config.toml
d_mlp = 1536
norm = "rmsnorm"
norm_place = "pre"
attn_scale = 0.108
bias = "none"
extras = ["capped logits"]
init = "uniform"
init_std_o = 0.0
init_std_up = 0.0187
lr = 0.000924
beta1 = 0.9
batch_tokens = [131072, 262144, 524288]
seq_len = 1024
steps = 3218
MLP neurons of a small language model. Each row is named by its layer, matrix (up: input weights) and neuron, and shows model dimensions 144-239. Each number is 128 + 32 x the weight over its row's rms, rounded and kept within 0 to 255. Numbers have three digits each.
After each neuron's rows, "fires after" lists the tokens most often just before its 100 highest values on Wikipedia text that the model never trained on.

L3.up1477:124099171162117135145169136159162107128082093139067064152129184116143140135134120157102102151124140123158182093126170158217149127152101124170143103159176202135104198133147111111123129165147071120090190119120167159181146142139132110115207173187170132183118157110155142135164165118113061129
fires after: "|", "\n", "ti", "\n\n", " |", "enti"

L6.up633:036147159096127114124113150114151098110102169139113156144150103092152145139116134165131125097122083188110209176113186125129169159130119181101203036164144147133128155095114158116146070144091106160117131092175149101107103098144117167149105068119138138163089113126110083085058144066142096101
fires after: " on", " the", " On", " a"

L5.up187:071092155168136178168152128158165133118182154116104137120103181121180094103146133183119131118147060111129161139144142102101120153146160102125115104122175146089151081105102084095174095190143115085170184071133166100131152172165131097153150068150137104059147078115116129035094101136058133092
fires after: "|", "-", " Time", " first"

L3.up192:081142121126077159109198141118147072154147110111190082138119133138161157110198145097104112136118088140115139141187167132092117170118094087163153151122179052155140139094108157078123182106115121105098116162165126175092149088168082061085156107085133165127132142122149128128149149132076123124
fires after: " the", "iv", " of", " Is", "ate", " At"

L6.up747:098127138164075171127186118116130171095149102061114064155092103192116184132068118135070121117101135142143107169105154131131171127182110115096116122112094133187166139153183192121145138108181068065140125144138160157130066136004077130114131092141144150135112140125108157146134103153121148166
fires after: " the", "–", " a", "-"

L4.up796:134111154145142191103139121097141095127098115082217091143137085126159147140079148074109151187075144145116136153132108188192179174172093145117113102161110092106112112096129126130134121124159073078131120188147142176115128168110108154156169076155144127192130101138160133133124144149121096086
fires after: "-", " (", " un", " \"", " Arm"

L4.up1216:134129133120118136129120172105154153108071127067178116176104132132138154112116177184121147123176136104128164121123159145146140126166165168094135112091111203116133137111102105124141135091196093160131143116157154083094153168147141149136161131192111184142158118100110144127198150127160138092
fires after: "-", "Pre", " Un", " un", " Not"

L3.up691:116130180093161242108122098178087142124140121107135166151129188114157206140105126183123143119180117149137116163147098175155140155130122119132146129121110063161109135112197147135128162170150155097144157114061142064148121105128174095068111090121121087145181144158194126148106121092138084054
fires after: "|", "  ", " |", " medal", " 2020", " 0"

L6.up588:070098089185147143133177152156149117097061120144162160176138154123194182134094154104150157083076089162138133191120128145054112143167114150108134087116128143131175152079173165147180066153060133156178178135122109092106106094170155096076156135177159134143103125170101110117169178107173145125
fires after: " the", " in", " on", " Ant"

L5.up1004:109129111137075158116136133166088094116077141140150110134105128150143165119079128091111130100158064154168097109128157106130069156133138113118149110129133109137145162131115134140147147098080161096155118124116114131107142081152130085161154133191157143178145095107152096200094167158085122096
fires after: " |", " the", " po", " High", "udi", " Women"

L6.up350:134080077172119135102160137199084123126164136094118122112105166156189094150130182146169116121185093123132131144172106185176112126134105081120152117100081175107107189155104083137131136155086141200140139170125136119097127058188159075098153045150123100179199100121208139136121160073098132174
fires after: "=", " Ev", "udi"

L4.up971:079149102177123152186161192151130132109143175082136184107124164130140174129089194175066125139110133109099146167092105117110129117183079167155161087136151115214111162104109143089098134086148092123103123097142193137090135161182148122089184118136101100194142127138129194083124120100071114172
fires after: "-", " (", "/", " \""

L6.up1390:094108134102137169112138114147133101130154096124147136133091094176157191152097103176173164129129162120144074124148101134088117149122101153126086111083147085123148153142138134092131185066041134167117134140140142129134103117210172076143191147126156098114177157192058122057135143105117129133
fires after: ".", "  "

L4.up863:095119118131060110088137109150129106107122158124165176146127093135116092099102119123123178135097061054131174151145159162081123135146137143088137108148146152143127137090110107133128129139159126109156109128162112146084116157148123110165096137123130209144161083146150149090129138111132149110
fires after: "-", "c", "–", "mi", "U", " ph"

L5.up225:147100179145143140135131128129151187143161170114070127131121143132127132161067141139086120103124090066165195146167112171109083177183158125139164128107161139207188151173153128093146105103095121130174137117146163140130163108079190140135149069120177125129144139071118102120174133120065163122
fires after: "\n", "|", "-", " November"

L4.up497:128182138134101119090123219117134153170124203117134142138145154149200164095113170198094128175134195080101087173092122189120154139125112090111126055080224064110082144088133153088184111164133177071115093166175176171088114111108164085093125145144125173145140130085127150148141165136117121149
fires after: " 5", " 6", " 7", "–", " 8", " 18"

L5.up985:142137142128048144182127134168158100127159138109127145132124185215138141152115068085102114184059138151080121103110177085136131163125186144207119145134170115149094171168126175092125184099146123090135122080142151134133121170118215163122096157113100179119130107065164118085093151166084180189
fires after: "\n", "C", " C", " F", " E", "E"

L3.up760:143064104146159160152152142116169159120128152118153164128131140115170142132091087169047133108146083101142147122133148159127099189105122094140095143109095146154146124125099150151155121156119123061140141116103152136108158130062115100089124086096157169118137095117123122116099169111126173158
fires after: "|", "-", " learn", " look", "\n\n"

L3.up1101:145131079141203141177127136195187145122128126107127131179085189167106112136150164165083122180172061101206175130189110148119122168123103097086168133153106129162137120145151144070235098146150095129102087147165127092084180092072114112112096101118144149092201082085132101136135131112103102134
fires after: "|", "-", "\n\n"

L4.up795:046114183170156114118088114156124135120104133082167170121116135158146106129126128112121156169117133100082100167120107103127147115135102139102131082128139161103173123111128117138178082150124088160150154110133147145150087107166127176133164155210141113089153129116098123095136100064128146164
fires after: " Al", "-", " al", " un", "la", " Dar"

L3.up400:165125153143143155140153209190100097115123140068158169143097125176142104103096149145106107120124178087153151137128123138106138127158101125162137111149180107202149194124113142126172137094136086128135094105126159144145131149126112146108134111119121148121131101055097099169099180099089119144
fires after: "19", " the", " (", "\n\n", " |"

L4.up897:056066099128204201149136057192150096117135148138178096127044141120148117144052107125157123116175123103133146100122106169132160218141160108162129123133094152089133129114172133126174166132098151119125147148126125133121151141186122110110170079135116108171145090122068107136118131126186136114
fires after: ":", " |", "  ", " /", " overs"

L5.up703:088072111134109110145142155083067160107148136079144065136103124120114136188111112156087194115159127080167131093116074138119115165165134106129119134118149181168140126102181147136110081139167069105237155180116158135123193165081147132139139118146171119121167111103078168098121090157131147129
fires after: " where", "\n\n", ",", "\n", " which"

L6.up872:072107161149139113141127144124165120084138111057117148152143184089105168088119188161068122151152192144115202093120136151097136202175088098177136173099182097125166172120082113092133108126115061139117176186153170110123123134103107127150142165178121100092182146127173169189137138139143142121
fires after: " the", " was", ")", " is", "'", " one"

L6.up1414:093157063192106152117188129110142133148075123079149061144111089149144184096136112165104142162102146116153129148165109156108116112110086159099111099157137080135136115106144167155213139125145057083120098148176156126080132049063115062148128129164145159138105184139126188118127137096121065152
fires after: "–", " the"

L6.up874:101154177075087148105171169193157085086152167065171129126188153134169171128157114091155129128098164166108094165159181161140102097135141139074115123106162144132097112097138113111140135133093064122125199126171146052175146202119112118134141130169114127116074165161113100122115172072108122106
fires after: " 0", " |", " 1", " 3", " 2", " 4"

L4.up427:140117121122153122130124134115137139156118167162123116139115172121142117133152122127168167086131117114120088145175110160131042255095100162132114187109139138139082186172175168112121152140154051157110213124110145149086182102111103150040186107066163112080181161130164141083135150175177092169
fires after: ".", ",", "st", " of"

L6.up146:079094082175153168156157147138104149113095140162119126113157097130145120076206111118125142135199143150123087069161080128132132118174057131164095158158120159102165143116078165101148106121147114117104083164152195143140166102127185148092113146143153126160176144119160097165140091182139110167
fires after: "\n", "\n\n", " |", "-", "  ", "="

L6.up1085:101132155095090143101157154110109135149106121123168051125185142133208117139137139127116172133063124166176147116184080138116113185174109108116103064162181122090132108094066173140126093113084157133191124120159151115139189115143135169090119097165148211162096061097150136117144210085117075173
fires after: " (", " |", "F", "|", "="

L4.up1378:138142136127093115085111130109069176107097175074154102137118076198108167120165157148121116133129120137139112148119140126153168129150095163131137029167190128131103103107100129087133137097176154096154104159135128100167222107119158181160117074154131168145148157096075132155186128112133094129
fires after: " St", " W", " F", "F", " Dr"

L6.up898:105129149142173157124137107108101090130153109072194124140105109139127081104083099107137157132068112074144121136106112083109113201104167101156187157138093091163102084142149139117145098090159110124110102145124141100104135113131136072168100130143152153189141095104072117115162105082095096154
fires after: "=", " =", " |"

L6.up1502:149086153133118141123142128168140128131137147105143088147112169134127084148144135104073163138151196151087099140147094137185118148131129093112093139180154121142093148097079130124137159113128181126134197127160218090103143098119104131095130132188054158091131163105127092092094208127072117109
fires after: "=", " was", " and", "."

L4.up519:087111143142126143135146100196101086071095154092111133094114201157151087112110167150106139102154084130105159155143093121178156118115129049122144098152126164098146178088138139140170156148176097188116196128178122123117174125104105109104139148183129126138171141136138066140160145150097134133
fires after: "–", "-", " -", " |"

L4.up1122:085102145125107143142187074171186089133174135110187177112121174160135110189101108196203185141194124189096170124138107122125109155160118158119126105118151166212131169131148155141131088104137118132147196157056114129103143127201127132124151136140159201156113080105107168090167141101086147130
fires after: "=", "\n\n", "-", "\n", " (", " \""

L3.up1035:152134131152100105142160147151114138060121118037084107125055137147174193194152135163137124133141121158122096144130113154177137100108134154155132096183130107206110114145137080119154127132124093124147174108082138128152092128156123078133153145158059107138186108121135118158137108116130108132
fires after: " the", " same", " that", " this", ",", "The"

L3.up1240:128123136179135182144195122112150145167112113117171100091136140091142095101147124196134206170104154106081096192105105170190170121153180087096120136101147203192104141152075122149103124137133078122134120086115148118129089122159202098117139140141097172185111048142131136099152137162088121098
fires after: " (", "-", " \"", " Su", " Not", " |"

L6.up611:109125150117104077101150160104132087129145129080137109132158104113135138166078122157155154121159146082122083150131090136094126180133125135165070187160142086186159133137125159136128111064146137120143132104137122156153139142143083177071110165135144162119153129094132093151169153139121165160
fires after: " |", ")", " Stadium"

L5.up1396:156110119178130169105131113133110132145177168089142130132121116104124152093072166137143163089140104110117119168201109099115080091186189146081126129041094107094106132114150094124170133131124088131161139156174196107104095135140154155136162093141112138147173117178099160120122162061091095092
fires after: "-", " un"

L6.up743:122075135103147172101195189133074153127158102133152104176145078070136163131100143106146121127135125101200075102178162173110132124140133108106190139184146205095127120172130119140123145136097114073092167121098207195074149097075100108155115159139159131149161160038159118160183129166122139137
fires after: "=", "-", " \""

L5.up448:155135186137150149077157228176158151076066122018170160125165140176153120146116137150084151104134114108097172140154136098077122119162125128096110112160148085168178223119159143143144143066206065173127117091162146096136149164102130127105177106166120127186147121135093163124144117130151133119
fires after: "\n\n", "\n", ".", ",", " (", " \""

L5.up1194:123124130131161147115131118183148114153125130104148145141148128160137102087138100155155145061132142129122141150096080115131094146107107115107178154157164106129126183079079132115152171125136087157090148154156133117143177153092084144116170080135125142122141178131096159107156136158061120215
fires after: ".", "-", "/", " U"

L5.up1327:103115164137142156103101179127126120168141161068171155112129152099127126129153169142197142100143135132134164101109138128062095129141151103112134136195131154115119134142106102130214166148127157127142080144157158111141136125162131133162166133173162132193124086156107138106172184121112049127
fires after: "-", " un", " \"", " (", " under"

L6.up1341:183106154108149144138098165128126132077121082148138212159086145146137174160129115113105113111113180137145170130139054139100078134120137158153078092113177062134132102227170141115118117133155161118178099106134146148147142099157151143088124063079125131124130122129151106088059121104131142081
fires after: " on", " in", " at"

L5.up1259:116167061133093175111162090155166151196125171096177092143121108162130121151169105144104129111111179146142125088174074124136184185148107163109148148114159124124085171091134108112155142169097145120116106153122152137163182077143144090162146043169140159125220135129126155073107084131161090168
fires after: ".", " Not"

L3.up1130:130166118163063136137185134125109159143117138057101109153152128144182186212159167125125127102133133131093110135113127146165144126100099134115148122089134110203121117112093116064172146171143098092176133149102158060127073141090114105122142099106114121104108102069190140122120070137135137138
fires after: " the", " The", "The"

L3.up588:113129165118077124129167133116159147146147113131133080124129131158139160122122125123113114118137084198130098134192111163131121151143082108182089150168133085163113125188120115067167166135113139110092082122044175103142147104173100078119079072117100111096070103127144134153093156161212150106
fires after: "°", " Gu", "gan", " Jo", " Har", "de"

L4.up724:160074149137121143109129130132137118151087113054158136079123123078152115146156178152105180099111125098094102151112126142164090136159119144110196100120172167172089148135123145076099136139093119072101124106101201147092117152110190124130120160132084108131153108059148125097145144143104116180
fires after: " (", "-", " \"", "/", "\\", "."

L4.up589:103110126124123091148162134141069123156120164122132121218106139156215125123098167113098140151122164104167111078113138128147108238198125113173115142189162137136097211185142120098109110093139128152112211137120170116131144113144087124067174160155117147149171075121122128101150136166152058133
fires after: " |", ",", " United"

L4.up712:053125167141109107124219122094104159133138193086220159130071067224151144134140078085121144106089129087115176142113103141093141178194089117181136082184148165195122161137165132074154117110134121106133109155122137133142176159143113157176157141147127192142162134125152124132136131125130093132
fires after: "-", "–", " (", " Fair", " Hal"

L4.up616:128144111135099144111201160160140115144142205113122105162137121147129129121076105134130124132113187087131132106177151200207116157159072163089112157140154153103131129107107102160178101113153175101162104075106185121124114142088098085052171131176192126052120159056085125082153165116048051110
fires after: "–", " 1", " 3"

L5.up248:094130136161152146119156117125096149086118134120141097172164134134143116105071089119178120151124174121148068148099143130165138164064195125177131072158185101153063140129136104145109098108106119101096162112125149094116098092137160120091124208120162130053131105076111115139126178135097113149
fires after: " |", "=", ":", " Qualification", " the"

L6.up857:106075154192130169123130194110173102117147110106177109154073151120173105138080136144211138114062053132159140103176134134073136139159099133108211085105136117176108117178127114094154108142099158158122155114091147148118134105117156115138147111129190095154152107154138086121115095158129125136
fires after: " the", " on", " On", "On"

L3.up1481:086105132124127171125131164046122155101130124118192125124107112178126094142190099175105157118141092106114121117089073164116132139092109130081132092120140191167128159123134127092153048097145076075182103119099143115135110194125167122125129087170115170133111093122098141160151143099079127117
fires after: " (", " \"", " conce", " res", "\n "

L3.up321:132121132140142176113153104129142150088137125120098067111146145157195199164121203109134202139175115115122133109100118146138110135112134121101100126162140131176120152174076115107153110196104086071144125185156157102161128159140126139128131116096084099108146159099111145154136110096027150109
fires after: " the", " The", "The"

L4.up1096:052126126147145161127131134107128136124104184034127098125145119159161148107158096090110136111131052153101090112105095106154132167113122144084186137114176158135140143130096154123113141150123076073129103154116214128140174104078149095100105109119123120144187128155203081148125150159110089130
fires after: "-", ".", "M", " Dr", " M"

L5.up1176:117134159113066124146121131146184136089102095173159116164155164088132177104150136136123090132147132139146142117152106131116206161062146061237097082201153130100184146137131135056117118127164132112047094100174137115143168135092135122111092144105139116124158146143139129155206149157117106119
fires after: "\n", "\n\n", ")", " Tw"

L3.up1169:121092104199082138167172168159138151104066157046142128102114119165133125189128126152147139143180131102174117112158080131151082180200114077101126042136113121121094115081148168120113095088083129132135116128135113134137159105163148108067175069101128114170166163091124082153093123071111132148
fires after: "\n", "\n\n", " reported"

L3.up754:152102126134140108103139119175136212104051144103169105112169160143110085074077143146077132162101122164210180148150073079094195131118153120162106100220135182152177166123049142093153122113147114074094063123162139141111147152107161137136101098110134136122191036121160107117112148195102148135
fires after: "\n\n", " Al", "P", "C", "\n"

L4.up1204:097084175152188102152152085211103157088152135070191151115123139172126112150090144162123124157135106093087176151128130124082091161143115099152150073145132084157103136112067109124186197145197151161117128153158134089120134173130118082155117106156099110197148089134130121134117144052101079160
fires after: "-", "/", "–", "Le", " y"

L6.up39:136088112121131137175144103162140149103066161129122105158151108117098149101092113088102130141114102118168144129170107130135124162119198077089165117113213097156146132161129168130134123153078177049070120145136168150146125056112098071052116108164120168141144110129133151112144171145106118104
fires after: " on", "\n\n", "\n", "On", " On"

L6.up332:044120119132120161144098130161071099131116133090174154201101117160189117156098126144144200139114128118137118082147092134148072200182071156088106136202095141176102160103138141142147122151115067134112150116170162115165096076145130129157173128119110099129117133189135110066140130183106107187
fires after: "."

L4.up560:097074139181118166129171123158156144093097158095182159137197138123144147145143144131056146120140148107069145115092062129101068119127121128104130078076164140171099117160058110109081185200126083092160161090132189146102103155108131184071108164137170192178147076120169142057140062117062141120
fires after: "-", " (", " a", " \"", " prec"

L4.up799:123092123124121206103145119145127098117104070080110107138131150109176098155099162034115187106153138152137150076153142116125099169157194095136107100100150109221097180128116145105096152108114050198146116134058174141120128159115161174102160158145129132140173145164044157136082148130065109137
fires after: "-", " \"", " (", "/"

L4.up1310:112094158127092130184181110182149096116026184130122111107095134111139131140130137118029132151180149116131157089211135178148081111110188082159123129162186167176128224098166101088137103132132153131144152134097145148145140135111179094019106098115146124198150114167112090112134191113098165081
fires after: " |", "|", "\n"

L4.up601:131127159166075228118115165124116136161109097100227100119146133183143161118085141103110130107142094139080188162141177121124108141116144112170170120120183129147117125113135150117146125125114077132176101132101141177056096212207119137123149092158144189111165136129162105068136092160120157187
fires after: "-", " \"", " h", "K", " g"

L3.up333:125118163117134106153201165117122094142119215128114162110142100122150113104100103131140112094106165121167085119138084149150141131157119093110089076129158125127133172119114136072128079118149116001121099129138170121123120128126118108088126149130129111099150143071108096167108142125153155129
fires after: " |", " did"

L3.up875:122150142174180194157133087148118150122125120093141141124111103143110101148114131076115187139073064161197140110136099132112130122200164135168179134158177134063199186147131187145129137131172113099197055188115134156102108069122122120119198112190126165163113125157159099119150111085140106132
fires after: " in", " on", " Is", " On", "On", " In"

L5.up74:094116128086126132124119188158118156097088144124130183125083150104139109108161169130160143089116131116159094129162077138123180109185085159119083135100215078155136151162105084144141128157122167153122114134104203117132148083166127122101093158141126120130117146137088120092175112119117097098
fires after: ",", " in", " on", " 18", "–"

L4.up10:131117131164174120153111153202162131140123150067173118137087120140152130160040111116150106192128136097130131132108095110105104161115155125112153064227179150140136155104107072085110147116098097113094092145100134166094127164131136148146177142178187129128141103113111126140168169088090146159
fires after: " (", " ", " |"

L6.up200:139166112182111116160121096222151106086079181107117156099138132124168128091147137160122172105125156111106089096111094130142109197141139108103114143105133101109139155177156149162145128132083061124136208148098169128140087121164155105084130108173098166150182119100126182090109101100148110110
fires after: ".", ")", "%", "1"

L5.up792:121132230080116187141136142170189156152136125119120118146081141132123096163152148119161146138147032149095118109128142089155108098120116115132141150145192139162156178114125176067118132179132024113101146141104158115138144189105127138177123016097167120144172109110162152161112098083136100177
fires after: " M", "C", " A", "M", " C", " B"

L4.up258:112163112162090136134151147186141110073156150103163148144104132149129115193131125117147131144131157132091141111108157119111143112104145115177138152112131106160141198151157127135123154109081181155171176172139128117117143156124123148032156042148110150105184154158100128064155155140106123133
fires after: "="

L4.up985:068111151137123104106152133189090142162127175098147098095110139141093089142058067093119151112172126130093174169160127138150084165180161103154151132153134106103162102119157157153162164130138119120146128116121157034057198101083139122132103084178170125187162102143168137199090161130065118154
fires after: "-", "M", " Am"

L4.up1170:044122140167114220110140158130129074139153148073149128159102140149187113166139187159124179110143138185103093081103117103083155166180140107140137119116118145157105153147134097120114139115134129042096105133119170140081102144122169203171126120188119141198179121166054133152151145071085100147
fires after: "-", " \"", ".", " (", " un"

L4.up578:124115207151159142116121089103127119112174156165197115146152143108134128154149140118144153124106142041122098079145161142114128232159128080133143090095142107104114092174138173079113113120119190127116169193095178132049068121158167099103193130186074195160141130122130112088116106109082159122
fires after: " |", " 100"

L5.up542:084103195147104149103141139090129115118108129161152114232186086104167158113120098170179125106145171066121092139140101186172062193102128136138043116117156117109090121124148147165122119088109109131166147135084177105169145115181156095108103182183173117107119124097128131072126161136147076128
fires after: ".", " |"

L5.up1511:115093156088128092084149141105146106119115157107160172151134167167144133104178119123122126161075115077103147134113124169132176118122129115150191121136162133113169177120130116120124133113143107091048148131098166167068199155180147143120134123150144130091123112153133119123072150155141143113
fires after: "–", "-", "tar", ")", " Bang"

L4.up1198:094124129159135151156132172155176102145097085088170102150137092134133164152079143191163135115179127153159132141067112158146066164097135077055119066135088119121091129075082155120094073177140155121147167090077202050071154073144102094054151111148102063158158166165116125178120150154102118163
fires after: ";", " |", "|", ":", " and"

L5.up1089:188125107112079159163112111183143144101120185142118226140149151140120180139113148138132102161129111082161129136145112127120113111112074118092107117113164079142131124165097117126080158116084139155188107132084143171152136084153116148075154088130130122118146141143118161103158074119114121154
fires after: ",", ".", ":", " 18", "19", "18"

L5.up674:127152109124140127166156130113140126153120146137133137094128166198133129139162139124119155161147141157109113122050110178205148142112149145138110105128132130136113165188160156133137148173141132064173153104135135079111157135113181077051196135115117143112128114092131149092129147073073126148
fires after: "\n", ",", "."

L5.up900:119107107200141202166116122120076150113121187115132156118133101147202186142128158186119139123162113125122175137134106144153104103121075170117150106141125117132183118124104121132143144094081127093102192166164148130139115167122147085136137170196168126206184142138131102150129185122118068169
fires after: "-", " Hal", " Le", "ff", "Le", " Not"

L6.up547:072129171131145153105153138157141138104072108135146061173153183123180152106117220110126130140123105110160158160080141138161138136178088195084167129182127132112142091130093153108135086161105145140158183140146115125112117133043082080138159123159120114102118094165128121152129071148080102110
fires after: " the", " on", "'"

L3.up1053:157139150124119175165151115157132119169103110125134103155153146149132146159099132217175104139148083082131119103115153161118084131113135040108102071130177157167153130144140166133130112127133050103164151116148148084141172154111116185098152106166157105123108159102124143113147127122084149151
fires after: "|", " 1", " |", "at", " Party", " 2"

L5.up466:116070140215107154115122112157106166108116128094137117111165113203141111186122150150126134098150149049128105119092110133123149157166101159135129097078101070185113134088161161145141115141061129121166092172141166173134156164103142139126118114173052173169105140143142143113123110192110136195
fires after: ".", "\n\n", "\n"

L5.up822:131093166120037185109161161142143162164109103108147102123163090133140114154118197171118121153143165136048128102138167123093190203112153167153166129156107113212127184078116124101120097109156092121156092093115173163140122159118166150074133135103101101149149146161055132125131137074101172174
fires after: ")"

L6.up1003:108138143119123116090098160143179129120083148145138107138149133080163116146073087142097139140135077122163126058170186137120141179048186089179111102163159132091097175117167190131122074123117126115086150120121163158130131144159198100098128129135116128140149160125183123102117129124090120126
fires after: " |", "|", "s"

L6.up1379:108123156106094142136148095198136155152082125146129125160128107093151137156080113115021157093151147111147099107141122223163162154126176109126138110197122103131167113171111108115171105097139154109132162180113122099126134121112142156078175159151148097137132208165106147181049149151159096097
fires after: " did", " on", " does", " able", " can", " would"

L4.up1479:106157157141103151108104136121164128143185115102144120134101092178142096127087116119129125128153108097105125122153124159072101123157150127195096148047125078125135112180129133094120155119112129111172134136140122116148145159118123162119114047123103130145145149099233149143133097062140155081
fires after: " D", " A", " E", " H", " C", " c"

L4.up226:126098189140077120141160129168087103120132119101153189130171136104137126134090146117103122144102155131087096110079121136110160146093146062128169127163138124142132158145130168157171178108192067089163119100112133061090146179113100137174168096156142196148169111129139186151126139085129109203
fires after: "|", "-", "r", " Che", "K", " Kh"

L6.up1423:125128133135118109146134169101171120102099114129142065151122178139128150133151183131099201202191071137139172129174146140128099132113134122129118146180115156111123123146085146096145157189128143153108115127132193172158101124116130163121108110120109135100134171156163145082143160104058081134
fires after: " the", " The"

L4.up1065:116086160182111164164212162100159148122151106169234147153136035130183130107173159111097138102124112162155103147142141101171159170107165139107126114144132137162132130158090160149152096135139142083130169150133160177107095125123183153143091120127199165149170075123178155123142180146054112180
fires after: "-", " \"", " (", "'", "_"

L3.up356:079101147153158142129097138147132172131146109085135112116172138186089098169104114141146145151127120146126119142141124248074172129128115125155100078189150090177141159170129207129139146180098145155145078151163146158124094137195115127078079118147099112137140130127125144116112183153154162098
fires after: "°", "′", " Arch", " arch", " Jo"

L5.up1177:135119123093167184123100149132197081116118161140126135170133139087119156133121131122135127119110107093159140122127123176068139188115122160108179134141095114161076095107131089059155087104148094092093130120145120133123139144122154134146123173140126141117166024132130163133154127086109108065
fires after: "'", " Men", " Women", " women", "Men"

L4.up156:069120135143143141132114109126133181126118157062219148122083111169133137132144148220160187114147134110139154158123047114120061141164109084105121125143126157142118184182143173176128115151122085119134110140141161111162142176144160119115150087168133134156208125148127153082129153173126081120
fires after: ".", "\n", ":", " that"

L4.up412:124128141148122105084115150151130095080121193080107159129128171101169144040126146082131192137157115108079182140160056167120110121081117110098111108139125155180083173131163118152206164137180086085080102135155155118129179170113139110138120100185147160173222116090134180180144087121107056177
fires after: "-", "25", " Bre"

L5.up523:147167192127148133125165151151105133109160106124126107136136102110151122105116117127118105101110124105114110102141113250084084174163089106133110107146196072132133173132132114130115119122079152130159134155110165145128123133175113127078190125139192119110136124081074104119127144156106109163
fires after: " |", " High", "|"

L6.up1430:146103109170131140159174178161154166077142160115164166172169153154154148176130163127124219126140112129075156135134137140113138128153161114117103126138146148154103140169133090123138160135171080177127117148092197144111111143133125161114119133200142108145136099086166166127171154137089136141
fires after: "-", " \"", " (", " te"